Weights of a small transformer language model.
Size: 10 layers, 6 heads of 32.
Architecture: RMSNorm before each block, rotary positions, no biases in attention or MLP, untied embeddings, normalized queries and keys, capped logits.
Training: 144M tokens, 4380 steps.
MLP neurons of a small language model. Each row is named by its layer, matrix (up: input weights) and neuron, and shows model dimensions 16-143. Each number is 200 + 40 x the weight over its row's rms, rounded and kept within 0 to 999.
After each neuron's rows, "fires in" lists the words (lower case) most often at its 100 highest values on Wikipedia text that the model never trained on.

L4.up927,198,222,171,153,163,274,145,125,282,180,140,235,220,177,208,216,247,191,230,281,180,285,180,217,205,288,197,286,265,202,207,219,223,188,183,281,203,181,230,213,229,286,209,191,202,212,243,171,162,224,148,164,179,132,199,170,178,162,152,182,252,258,265,230,175,230,154,206,175,198,193,173,119,197,284,184,234,201,217,188,166,160,246,197,211,187,171,184,243,173,171,201,233,156,255,172,244,211,246,270,161,192,249,157,198,153,145,250,168,231,190,161,228,182,164,254,127,196,195,210,193,194,176,138,254,130,163,221
fires in: "has", "have", "had", "was", "is"

L5.up151,246,211,135,162,203,205,170,182,172,187,162,209,243,166,241,183,136,255,181,191,171,205,256,232,262,210,216,211,216,227,179,134,240,183,177,162,197,243,252,145,195,173,189,242,236,199,191,219,177,261,172,256,214,180,238,212,261,255,181,145,147,136,242,265,190,151,167,174,263,140,253,174,229,226,139,206,234,226,160,184,147,209,199,201,177,175,136,250,149,208,229,181,205,214,165,204,231,277,176,174,218,202,225,181,218,199,205,145,282,218,244,128,242,213,209,199,236,154,248,171,173,257,276,86,159,217,276,207
fires in: "which", "that", "who"

L3.up496,253,190,168,265,275,244,227,209,249,193,204,177,256,213,191,185,224,189,147,191,156,282,264,152,173,209,145,183,268,229,230,152,193,158,178,137,158,217,207,183,141,239,169,237,232,202,275,234,328,193,189,255,147,131,179,292,208,256,186,191,187,148,236,221,171,200,229,192,232,119,234,209,247,184,160,193,181,219,200,196,167,245,149,264,178,208,110,236,162,307,250,215,294,172,154,251,218,183,195,198,166,230,232,190,162,200,169,212,186,171,221,204,203,157,221,183,199,215,207,122,229,219,201,186,185,159,277,270
fires in: "it", "that", "which"

L3.up953,179,153,189,137,241,258,278,152,216,173,194,174,151,217,201,233,184,193,265,254,204,244,293,214,169,216,234,177,228,210,225,249,215,187,210,216,277,160,192,201,239,144,228,201,199,197,85,255,247,233,219,196,224,184,189,166,150,151,167,235,234,226,202,236,114,245,156,259,167,197,217,207,165,261,143,236,260,189,244,197,258,144,248,244,159,222,110,203,176,207,202,181,276,168,225,99,269,230,235,202,117,195,176,215,187,153,207,270,145,162,169,239,160,189,242,139,185,231,169,183,144,218,190,193,203,229,236,272
fires in: "had", "has", "having", "have"

L3.up949,134,137,199,210,193,204,120,195,194,204,180,247,143,144,183,201,244,203,147,169,225,170,156,210,232,199,145,195,209,211,177,167,272,175,199,292,178,119,185,175,239,144,146,234,215,232,208,201,118,254,168,238,244,164,196,146,267,174,209,185,188,176,170,191,149,260,129,147,191,145,213,197,201,174,205,172,266,240,178,153,173,163,133,251,223,208,284,206,201,252,169,130,228,202,210,133,127,264,206,205,215,239,196,268,198,201,150,270,251,171,248,273,182,221,187,205,147,209,247,189,240,201,165,108,239,182,211,166
fires in: "all", "both", "many", "some", "most"

L4.up864,214,182,110,191,168,254,197,216,185,275,223,190,204,212,217,217,259,197,205,205,231,252,174,220,210,185,165,211,188,132,161,194,271,151,154,150,205,159,213,198,205,210,221,246,237,216,190,268,250,240,246,191,247,178,201,136,207,225,155,282,170,204,204,219,167,235,181,209,207,190,186,200,225,183,256,147,290,188,272,189,181,215,242,219,153,193,148,268,149,119,111,151,188,126,264,138,207,199,174,229,203,225,223,179,223,263,193,147,262,238,188,182,264,228,249,188,176,172,183,233,163,293,162,126,247,232,221,189
fires in: "on", "about", "of", "in"

L3.up518,145,135,250,228,201,205,176,162,206,247,232,201,216,230,193,194,159,166,235,196,255,219,208,153,204,315,250,223,192,212,187,192,218,190,312,237,209,239,201,198,211,126,202,187,235,179,238,203,245,177,147,199,228,265,218,188,188,173,218,202,132,148,159,255,194,291,213,222,266,189,188,151,229,183,281,267,198,235,235,137,196,248,176,243,199,254,139,178,166,190,211,196,261,145,317,185,208,197,258,231,138,145,232,228,208,136,220,226,243,208,220,169,250,181,164,227,198,221,274,194,260,251,209,224,202,228,168,161
fires in: "and"

L3.up726,213,276,250,133,169,245,183,228,167,184,228,212,211,163,216,197,191,174,202,265,197,246,213,196,202,234,199,213,270,263,204,150,135,197,206,130,223,188,124,217,308,175,234,199,141,178,249,195,131,200,104,183,133,195,192,207,199,219,190,244,143,183,270,192,231,231,234,271,165,151,156,141,217,206,157,203,106,202,163,196,212,267,241,125,334,127,164,183,225,203,142,147,183,184,141,183,270,238,188,165,229,238,232,153,206,234,170,230,234,167,200,246,156,185,241,217,225,225,207,200,161,246,198,173,225,224,156,180
fires in: "the", "freshman", "a"

L3.up514,215,288,225,216,194,183,158,299,227,189,252,185,201,183,198,262,241,196,194,223,123,155,145,206,203,249,136,232,127,216,271,164,271,273,326,231,228,175,214,238,215,173,193,206,206,193,223,200,204,201,209,149,213,201,187,180,209,201,195,243,168,249,194,184,225,231,142,179,286,193,245,226,177,197,194,209,148,226,289,164,223,212,183,225,232,204,143,221,199,138,173,132,194,181,184,206,259,156,230,164,175,297,183,208,212,172,119,275,214,145,203,120,208,190,250,285,212,213,212,238,231,188,208,139,235,258,258,209
fires in: "at", "note", "atlas", "atlantic", "atkins", "time"

L5.up664,166,132,188,207,233,203,235,193,278,157,198,240,184,173,248,212,232,216,189,197,186,219,200,206,282,231,206,217,204,227,269,198,222,166,187,204,189,170,253,161,273,191,176,287,296,175,260,233,220,262,227,243,147,214,155,229,246,242,222,211,200,155,210,214,163,193,166,218,214,204,153,216,186,247,231,264,189,142,174,226,263,172,125,243,230,184,161,238,179,178,255,199,197,124,269,162,161,229,192,245,145,195,160,255,166,210,248,281,226,276,146,211,168,185,179,184,91,270,221,206,220,282,257,167,196,191,236,174
fires in: "had", "has", "have", "includes"

L5.up494,200,262,185,178,165,171,213,204,202,201,202,177,167,203,141,171,219,240,183,199,161,196,193,188,184,158,190,171,288,154,149,174,260,129,203,221,249,195,191,236,231,199,145,182,196,177,201,195,257,199,124,179,160,183,217,236,163,226,196,154,236,103,271,181,209,214,164,178,236,161,195,158,264,226,217,180,180,232,119,237,149,185,195,174,251,251,233,212,246,149,182,207,240,173,220,293,204,189,201,304,175,201,210,325,305,127,230,181,188,242,228,194,218,108,185,160,185,216,245,271,222,214,136,127,167,224,204,197
fires in: "of", "the", "himself"

L5.up1031,204,208,128,124,184,247,133,150,168,200,294,212,185,202,211,265,228,207,185,286,232,190,140,210,233,170,212,181,206,196,198,263,173,221,201,131,275,133,207,230,183,219,193,182,220,143,147,138,157,218,265,241,163,182,153,197,192,224,197,228,200,185,195,235,185,140,229,217,207,174,236,123,202,230,184,223,193,230,234,268,182,226,168,139,254,121,248,191,167,193,214,167,188,212,207,136,210,238,189,164,179,214,230,232,220,302,186,230,245,191,162,203,206,260,186,172,191,194,199,216,179,271,222,202,154,234,218,238
fires in: "after", "while"

L4.up34,227,237,182,249,143,110,176,240,224,231,248,201,171,125,223,227,249,151,205,263,251,247,232,214,229,228,255,149,199,201,293,197,170,231,240,187,245,238,207,177,266,150,192,182,278,145,194,240,186,236,154,142,168,193,152,192,287,186,215,153,230,181,166,272,165,182,180,209,190,131,139,234,166,242,250,169,159,146,245,189,160,192,217,177,235,177,217,201,184,190,231,159,203,92,220,263,194,215,189,164,222,177,252,190,169,232,186,200,234,230,175,173,156,136,157,213,253,150,230,199,182,169,244,224,145,183,246,216
fires in: "by", "was", "were", "are"

L5.up649,268,151,207,116,178,244,156,187,256,234,191,192,203,213,162,208,163,294,240,211,250,185,236,182,284,191,119,209,199,212,155,245,231,175,204,199,181,230,219,252,182,178,217,211,179,208,248,196,227,229,236,181,161,215,190,224,128,237,139,143,196,134,193,187,212,156,168,194,200,185,240,185,89,231,244,119,250,283,246,171,206,222,260,219,273,210,205,284,268,172,186,236,174,172,127,204,170,256,262,221,176,277,229,156,250,216,225,197,222,264,205,170,194,198,169,155,173,212,214,197,209,212,232,165,204,191,191,251
fires in: "to", "for", "and", "did", "do", "next"

L4.up392,178,264,260,197,243,210,142,205,151,177,220,165,131,210,207,201,144,167,249,227,229,164,166,232,231,167,123,247,184,271,164,229,216,199,170,214,265,193,135,199,188,313,146,211,189,234,126,201,158,232,241,125,167,140,149,202,213,255,175,169,173,187,217,237,196,230,225,220,251,286,226,180,187,192,233,262,204,212,217,105,223,170,203,199,221,209,185,257,174,150,158,171,261,207,173,218,243,144,243,172,210,227,221,245,187,158,186,203,253,231,248,107,98,263,219,325,121,221,217,220,200,217,186,207,226,266,264,220
fires in: "on", "at", "atlantic"

L5.up6,140,176,243,212,208,205,212,202,285,193,213,173,163,190,167,222,155,242,270,268,159,210,174,213,196,188,239,191,215,187,204,158,253,205,273,189,242,153,155,218,178,182,160,168,150,199,221,256,231,186,291,270,215,195,179,152,158,161,223,225,196,176,211,253,129,198,282,228,183,199,198,269,196,215,215,158,189,127,172,212,149,162,260,233,127,148,287,273,251,134,177,185,157,161,170,211,197,211,240,220,154,208,160,218,185,176,202,205,246,134,176,227,201,287,252,205,299,221,177,278,216,217,135,156,222,199,199,217
fires in: "with", "for", "of", "carried"

L3.up360,260,228,219,221,199,172,187,217,183,230,252,170,219,175,290,254,186,291,182,168,136,128,191,275,220,204,191,238,239,143,266,123,190,112,208,195,229,176,251,238,148,237,249,194,180,221,172,189,214,265,260,200,206,206,183,253,185,242,267,192,169,169,235,171,111,224,214,244,228,221,216,291,225,210,239,177,172,192,119,220,231,166,217,206,219,140,172,135,156,229,150,176,259,244,199,213,146,242,257,214,222,204,138,170,195,220,151,160,226,142,183,221,197,229,204,234,169,216,187,225,197,200,219,176,212,129,207,275
fires in: "song", "songs", "opera", "band", "club", "songwriter"

L4.up167,214,185,260,129,211,239,221,178,252,159,177,186,199,240,160,216,208,273,269,221,193,240,196,141,126,255,184,188,201,251,233,203,198,199,253,258,231,172,209,181,190,247,264,217,202,166,202,252,214,230,211,201,182,200,204,233,249,142,164,241,201,206,216,240,188,202,177,249,288,209,176,163,212,233,197,223,265,172,173,160,239,126,215,159,229,245,235,285,184,231,211,207,173,222,190,262,211,204,235,254,139,223,202,196,170,120,221,267,210,194,203,222,232,203,182,203,262,163,147,164,165,190,119,198,198,199,239,159
fires in: "had", "having", "has", "and", "with", "have"

L4.up121,172,182,145,164,270,215,218,204,215,262,215,137,115,198,291,193,156,179,142,239,210,228,220,189,210,193,113,236,125,190,102,213,209,165,206,286,207,193,221,203,252,222,231,135,224,186,208,245,193,192,184,215,142,126,271,221,241,182,270,250,192,261,159,262,242,173,146,171,239,189,168,119,194,143,233,167,232,187,183,161,199,181,203,187,180,183,225,174,179,231,210,179,144,184,206,212,133,198,260,191,136,198,173,187,210,192,167,193,164,214,226,241,136,161,174,265,183,176,236,183,190,216,184,114,228,209,174,190
fires in: "all", "these", "both", "list", "many", "virginia"

L5.up1135,237,219,190,213,184,263,189,253,173,159,200,264,142,125,225,204,181,114,227,284,174,160,184,157,197,214,164,122,204,179,177,305,184,162,216,166,241,155,217,160,192,245,171,170,166,236,151,158,169,176,201,124,194,131,250,211,138,134,176,168,186,154,257,219,212,215,211,140,95,176,185,165,135,164,236,282,198,189,226,185,245,186,217,178,191,214,201,199,212,181,211,177,266,212,154,184,219,250,240,222,146,227,231,230,168,207,206,168,147,211,187,174,206,221,128,191,187,96,228,137,181,197,198,234,222,224,226,184
fires in: "the", "his", "s"

L4.up772,189,210,223,177,209,187,215,151,230,224,95,149,179,222,258,162,141,274,119,206,194,178,196,173,237,232,112,182,175,166,117,205,239,167,162,255,207,216,270,149,279,229,158,178,202,186,203,241,184,98,189,186,151,177,238,157,199,153,195,201,234,172,220,180,209,176,165,249,193,170,217,177,248,117,244,232,274,274,244,178,178,236,220,147,174,225,202,167,201,207,201,180,216,181,158,238,148,192,236,211,189,278,151,201,188,204,167,226,219,229,231,163,176,192,252,254,249,172,295,157,235,245,270,128,230,122,228,174
fires in: "two", "these", "some", "home", "many", "register"

L3.up914,171,282,164,205,157,273,150,205,174,163,203,150,258,194,139,191,250,232,216,145,296,209,150,224,231,266,173,200,245,134,169,161,262,155,248,204,205,132,218,225,172,181,220,213,201,136,174,227,205,203,192,189,108,186,210,222,172,219,200,150,198,219,286,251,149,175,219,178,197,190,215,156,208,227,270,257,189,205,232,265,191,217,241,187,165,185,186,245,242,128,220,167,244,219,260,184,188,252,161,302,166,194,258,200,225,270,282,195,223,193,188,191,196,255,167,215,201,236,198,153,246,131,154,237,220,207,205,233
fires in: "at", "port"

L3.up107,164,234,188,191,187,199,107,181,177,209,246,227,244,184,264,265,212,197,192,207,271,203,162,207,198,148,164,209,219,212,245,195,213,222,211,172,241,182,215,163,240,151,256,161,186,186,201,205,182,209,207,209,142,230,112,235,169,258,172,281,157,73,221,246,201,159,258,196,210,153,308,159,161,236,160,226,169,180,212,269,203,146,248,117,229,139,197,186,116,214,258,169,122,163,192,155,211,146,193,152,188,188,221,186,219,232,207,233,222,186,167,181,169,301,111,184,205,234,177,170,209,239,250,181,212,197,137,190
fires in: "after", "when", "before", "following", "aftermath"

L5.up615,217,222,199,118,244,136,193,173,187,199,189,225,161,164,173,254,226,203,244,201,203,166,187,114,237,136,229,166,295,154,236,144,235,236,263,140,228,227,241,171,292,105,231,242,205,183,190,155,177,175,195,189,227,202,191,243,201,184,198,141,253,227,203,251,174,213,223,177,186,260,165,212,215,185,160,215,184,96,230,182,216,161,168,215,235,292,223,156,260,152,168,200,220,227,221,246,192,258,218,217,124,192,220,183,184,239,235,226,156,157,223,127,158,102,210,177,207,182,262,277,199,110,215,194,202,224,221,173
fires in: "is", "was", "became", "are", "met", "now"

L4.up326,291,175,154,199,177,191,206,233,183,198,218,209,182,176,160,198,235,188,258,178,215,211,167,225,165,188,91,167,166,188,214,189,230,183,189,226,219,224,196,249,218,186,226,245,220,256,229,209,117,175,223,222,207,190,215,190,164,182,213,152,228,247,243,174,146,183,201,200,268,178,216,228,173,188,252,189,205,236,299,163,203,172,249,166,177,121,162,227,152,172,250,158,267,188,218,248,224,235,272,168,189,242,173,187,261,225,164,224,243,197,247,171,212,308,212,179,187,231,179,264,248,278,217,206,219,183,200,223
fires in: "from", "around", "to", "about", "of", "at"

L5.up393,246,197,232,251,154,239,225,230,230,207,161,202,159,152,143,222,229,161,230,261,232,190,205,232,243,246,210,182,249,216,164,224,218,200,251,223,182,262,208,297,229,136,183,183,173,200,123,290,160,191,230,303,237,284,210,202,158,141,214,209,249,154,286,211,97,254,189,185,244,242,262,192,196,191,180,143,176,143,233,172,237,176,133,206,154,221,279,228,175,261,225,169,240,188,238,172,150,241,185,227,163,197,207,228,239,209,210,138,179,204,169,231,213,205,243,183,101,188,153,184,177,172,230,198,241,205,217,172
fires in: "out", "up", "behind", "down", "begins"

L4.up159,191,259,202,134,165,224,195,111,185,193,277,207,155,216,166,180,196,209,216,245,163,269,186,215,189,182,184,165,229,187,181,232,208,222,227,277,192,148,165,234,182,169,201,152,215,219,206,240,151,163,221,212,303,216,238,205,150,212,237,180,210,210,318,162,174,146,155,252,174,158,223,223,166,149,144,227,201,190,149,213,219,172,214,137,222,155,212,215,183,247,177,200,257,219,189,149,161,263,165,257,218,158,227,266,274,222,234,209,214,179,241,182,189,228,226,171,153,175,232,179,289,282,213,192,229,159,129,186
fires in: "to", "listings"

L3.up505,254,159,179,193,193,203,177,215,282,219,199,167,229,216,156,211,197,259,124,228,193,242,191,187,219,173,148,171,211,200,281,234,221,211,169,127,226,254,240,216,157,182,243,240,147,188,262,200,147,237,209,227,180,154,216,200,166,215,176,182,160,216,189,163,229,153,140,138,223,140,261,258,216,210,255,141,203,145,236,138,230,178,124,186,125,255,231,267,239,215,126,135,202,182,289,118,176,173,179,201,134,301,256,176,291,218,243,191,225,264,275,215,243,286,170,228,181,167,166,152,203,243,188,143,181,174,137,208
fires in: "and", "to", "february", "april", "may", "march"

L3.up624,232,203,187,153,180,179,206,129,209,185,159,228,197,201,190,262,171,242,160,203,143,208,142,212,171,285,231,220,164,163,203,224,248,149,269,198,235,133,152,212,148,204,184,274,152,186,255,120,296,197,244,226,152,326,215,216,209,263,206,236,215,216,194,217,133,218,170,271,218,185,182,182,225,170,146,166,214,198,178,137,195,168,265,205,176,227,200,283,200,255,119,159,237,244,198,210,242,186,179,216,229,164,189,262,200,152,166,171,275,185,159,177,256,184,135,231,142,196,184,226,233,189,202,239,225,153,197,233
fires in: "song", "songs", "songwriter", "year", "play", "single"

L3.up697,165,199,222,144,168,279,174,169,191,208,139,238,144,195,207,193,224,201,192,224,246,263,157,201,192,126,58,233,206,178,221,208,196,188,212,226,196,218,217,166,206,152,180,237,216,200,298,208,191,203,200,202,189,216,214,177,164,279,230,211,149,149,237,262,277,184,94,214,210,90,201,198,193,194,210,231,238,187,198,155,167,248,227,138,167,168,196,142,141,211,161,166,175,188,173,150,190,239,191,182,165,219,139,268,259,206,205,189,209,242,280,151,202,238,273,202,177,240,196,168,258,263,252,160,132,184,200,181
fires in: "and", "to"

L5.up830,180,189,224,160,152,204,262,216,243,199,213,219,201,238,284,235,189,167,194,200,224,266,180,208,209,173,261,184,189,209,196,148,269,276,235,195,233,194,183,187,209,168,154,204,235,196,239,223,167,198,244,211,162,212,205,132,223,198,243,229,171,200,231,251,224,222,193,262,216,229,152,185,139,203,182,231,178,127,185,216,212,191,189,195,226,154,239,191,206,239,174,178,162,202,220,210,288,195,282,286,161,109,208,210,282,224,173,171,153,230,158,232,213,207,240,200,238,142,310,183,150,240,225,334,215,243,191,236
fires in: "was", "of", "be", "were", "been"

L5.up403,258,193,204,165,161,183,222,157,222,124,175,196,242,261,158,195,146,207,180,184,227,275,174,170,254,171,120,132,293,154,171,189,210,214,266,263,222,237,241,218,225,236,277,254,254,201,260,204,206,221,146,146,203,131,182,204,146,156,161,192,97,137,255,192,217,194,195,224,186,156,229,198,171,176,214,208,154,212,217,203,98,212,211,197,250,180,163,172,202,155,179,164,146,80,147,219,245,175,135,162,193,154,204,261,243,192,247,139,202,248,215,146,201,213,170,147,199,251,185,165,185,259,201,216,204,219,130,190
fires in: "the", "philadelphia"

L5.up694,128,210,202,204,201,225,171,161,190,286,184,166,186,220,177,152,142,176,276,203,193,284,208,162,242,223,195,115,196,222,240,203,235,161,237,211,249,171,154,218,138,125,174,175,220,196,213,160,269,232,238,201,214,216,228,242,177,210,204,232,204,193,195,257,190,215,171,210,252,188,152,161,203,219,215,261,111,214,164,188,115,227,172,242,252,160,193,243,170,217,130,231,176,120,250,203,242,148,223,201,243,216,216,182,181,184,240,278,303,202,219,189,178,259,259,205,241,203,246,226,195,149,178,223,225,217,183,270
fires in: "of", "from", "telugu", "portugal"

L3.up860,176,182,160,158,156,225,161,97,160,180,246,139,218,222,179,193,189,188,188,208,164,179,195,118,179,250,203,181,190,127,256,227,193,249,287,156,230,176,190,262,221,168,218,194,179,173,220,139,209,248,238,242,232,236,170,144,191,266,238,189,149,155,211,182,238,274,188,178,220,117,199,205,237,232,237,187,220,214,183,108,226,291,174,228,203,189,169,188,169,190,105,205,210,194,276,171,185,218,225,252,166,247,201,267,232,186,246,137,214,214,205,165,222,174,205,262,213,146,228,175,337,176,157,163,203,209,165,164
fires in: "and", "controversy"

L5.up1125,235,250,288,177,282,327,197,149,223,212,198,151,181,170,176,191,178,214,177,171,127,219,157,156,191,141,168,168,254,247,204,169,144,111,123,207,118,208,219,150,201,170,171,206,231,180,282,201,222,261,231,293,83,187,151,257,126,209,144,195,219,181,220,162,169,235,167,194,167,234,218,170,266,144,275,187,189,115,215,197,213,203,237,159,148,214,222,238,189,222,214,216,182,157,236,215,218,179,178,205,213,245,152,263,254,204,219,259,171,238,245,154,196,225,230,184,168,108,223,147,209,277,198,230,230,155,193,185
fires in: "of", "and", "the", "or", "very"

L5.up936,162,194,260,174,209,181,185,163,183,197,202,187,225,211,184,173,175,175,273,200,250,245,161,145,224,164,184,209,217,207,233,190,240,185,212,193,248,166,259,254,243,221,144,223,217,202,128,248,220,155,177,299,141,207,137,143,260,119,178,170,206,221,180,201,212,173,242,206,188,205,257,219,194,224,173,184,190,175,224,198,183,169,231,147,152,112,140,184,167,117,228,200,200,224,218,133,219,215,235,287,147,295,154,224,198,178,188,206,239,205,216,234,211,200,209,149,201,186,183,214,192,211,161,211,245,202,215,254
fires in: "at", "from"

L3.up1132,259,282,169,209,195,179,200,202,137,210,172,133,142,285,211,214,230,218,138,210,150,243,247,190,166,185,180,272,264,142,212,189,184,213,282,171,200,204,206,241,202,195,152,286,188,165,146,82,133,216,197,254,182,279,178,157,171,171,256,148,219,248,207,178,177,185,173,175,254,192,252,248,162,206,191,189,216,213,325,162,160,186,211,166,233,107,236,161,144,246,203,170,258,123,124,249,180,179,271,198,261,177,165,251,219,224,157,230,158,201,200,219,181,183,250,177,172,148,224,228,204,149,193,289,171,152,205,178
fires in: "well", "non", "full", "co", "met"

L4.up1028,170,184,226,205,201,209,221,273,173,338,202,221,127,211,165,219,201,201,205,209,262,241,180,203,184,176,208,176,192,159,247,185,240,272,203,214,266,198,271,172,216,108,207,191,256,212,160,168,128,204,157,213,166,188,253,263,132,204,207,214,232,208,201,209,191,185,108,198,152,208,224,209,283,185,176,179,120,158,178,162,210,164,172,137,188,197,328,214,242,256,190,163,176,192,127,237,232,240,193,276,199,155,223,235,158,137,210,214,249,223,213,192,139,176,264,249,187,162,163,197,143,184,159,249,179,289,268,181
fires in: "from", "of"

L3.up283,217,190,181,193,208,204,269,276,156,241,201,188,207,257,134,197,195,250,159,212,218,156,157,182,202,137,212,186,218,291,227,167,191,217,179,234,177,179,146,190,252,204,218,149,211,209,236,190,284,148,205,236,206,242,259,233,183,177,177,171,139,149,148,228,285,139,166,263,222,202,264,250,184,136,257,190,187,186,190,206,180,153,204,232,217,289,210,187,201,166,224,161,194,143,257,215,107,196,251,265,200,192,167,220,140,183,194,101,129,249,214,150,143,191,167,213,214,293,191,176,210,219,127,172,169,207,245,172
fires in: "in", "the", "s"

L5.up92,179,244,142,171,182,168,207,181,204,221,164,189,152,163,170,202,215,176,188,258,182,159,132,104,262,235,272,213,180,266,184,223,146,211,151,216,208,219,205,193,217,157,184,253,170,184,173,174,199,183,123,185,259,130,184,287,164,285,131,275,191,193,246,138,242,221,249,197,236,194,146,113,189,210,205,187,152,212,193,178,180,181,169,189,198,178,185,258,219,156,261,167,147,126,145,116,272,187,257,172,180,182,158,235,167,247,163,186,194,255,189,149,175,192,233,247,167,218,202,182,188,216,186,249,216,271,118,258
fires in: "the", "these"

L5.up1139,173,213,236,130,178,248,190,162,228,167,109,252,213,222,258,261,107,102,209,228,239,192,174,208,258,193,283,290,177,142,218,240,230,208,252,276,287,185,205,231,173,179,221,191,220,228,187,175,204,193,238,238,230,215,121,131,215,235,188,188,170,186,219,185,209,240,225,190,235,231,221,204,179,225,231,187,251,168,293,238,175,162,234,278,206,124,227,177,144,213,211,141,186,183,189,152,223,181,209,232,167,266,162,184,230,143,176,62,166,146,128,194,170,219,212,149,179,194,131,172,184,177,201,246,180,235,216,253
fires in: "at", "of", "to", "for", "better"

L4.up417,239,242,217,255,233,238,132,116,219,317,259,156,234,235,251,225,187,145,186,223,203,266,172,229,255,185,179,189,246,165,217,271,203,175,236,267,262,204,188,182,192,220,217,221,157,228,241,184,261,225,128,189,200,235,197,180,236,173,168,229,182,156,226,244,284,205,196,174,142,95,171,219,241,207,200,182,138,92,218,145,214,198,188,186,213,178,225,177,198,182,210,208,182,136,298,163,240,195,157,227,159,199,171,254,262,178,235,287,190,195,185,233,250,196,178,184,190,153,307,137,234,193,186,215,207,171,193,123
fires in: "and", "or"

L3.up282,237,181,198,230,225,188,212,165,199,183,283,230,131,197,182,207,176,245,161,262,170,259,274,159,219,237,257,238,137,188,129,153,182,195,248,187,205,150,218,159,206,236,153,195,155,196,222,204,169,168,166,182,192,207,89,204,186,218,217,166,233,132,290,137,197,254,198,246,186,160,144,219,166,191,213,212,182,242,252,217,199,194,162,202,252,219,243,167,198,169,186,199,218,227,205,245,181,256,241,160,263,244,222,262,175,223,151,165,212,128,175,223,202,150,202,111,183,189,215,231,187,203,196,215,141,178,158,256
fires in: "story", "s", "year", "surface", "office", "instead"

L4.up847,138,206,116,258,184,267,206,139,192,287,220,221,193,261,148,204,166,227,338,186,201,193,179,166,153,233,138,213,208,153,230,264,194,194,165,205,243,239,213,119,130,173,220,219,191,156,185,208,282,304,230,202,190,198,166,204,164,188,202,236,203,95,220,239,267,175,201,217,197,204,231,162,182,169,193,171,266,220,319,236,184,219,158,187,181,210,195,219,145,166,138,206,200,219,200,226,233,197,245,229,183,299,217,224,184,189,202,252,233,192,196,162,245,173,170,234,179,181,197,138,191,261,208,138,223,146,197,201
fires in: "for", "of", "on", "to"

L4.up739,136,166,174,222,231,201,226,240,186,246,196,226,208,168,207,293,207,255,192,199,186,165,185,132,177,163,187,244,205,201,228,180,264,228,276,275,233,143,252,185,214,184,168,228,202,210,216,202,214,201,176,207,219,178,225,187,260,165,195,155,247,167,212,226,124,218,190,211,234,234,207,112,237,165,184,154,288,166,216,188,123,204,218,235,254,204,157,235,227,181,195,162,200,245,197,156,150,191,251,294,201,249,208,235,149,247,138,244,323,240,233,190,207,168,136,147,168,174,166,176,145,248,249,198,201,262,195,202
fires in: "other", "both", "revolution"

L3.up1049,257,238,237,191,160,207,267,142,223,180,211,188,136,264,180,196,222,210,226,292,151,207,239,122,214,171,128,208,210,194,138,204,161,203,158,189,218,190,208,190,215,301,199,172,175,182,240,247,249,175,212,121,198,151,205,210,159,219,162,233,146,116,226,118,227,187,145,211,167,185,198,120,93,200,172,189,179,223,198,191,194,212,219,148,232,264,247,239,184,181,200,209,194,172,121,125,273,170,315,226,193,221,236,231,209,188,232,156,163,218,165,202,128,179,193,179,198,187,206,222,201,149,253,206,189,196,160,224
fires in: "the", "their", "s", "pen", "those"

L4.up813,224,212,148,257,187,165,198,179,108,283,223,183,148,171,202,177,182,193,222,228,146,169,160,223,221,279,208,209,306,252,184,250,163,260,191,222,154,228,220,269,207,229,253,199,201,223,171,248,182,195,260,199,191,233,143,112,125,183,228,236,221,143,291,241,179,189,221,164,189,229,235,117,202,194,162,246,182,199,205,169,124,179,182,280,169,180,130,182,172,168,172,176,119,210,173,201,197,210,233,282,166,142,172,241,199,139,236,226,262,235,176,186,209,221,180,174,140,135,185,168,198,240,227,221,222,231,201,133
fires in: "behind", "revealed", "failed", "fought", "begins", "failure"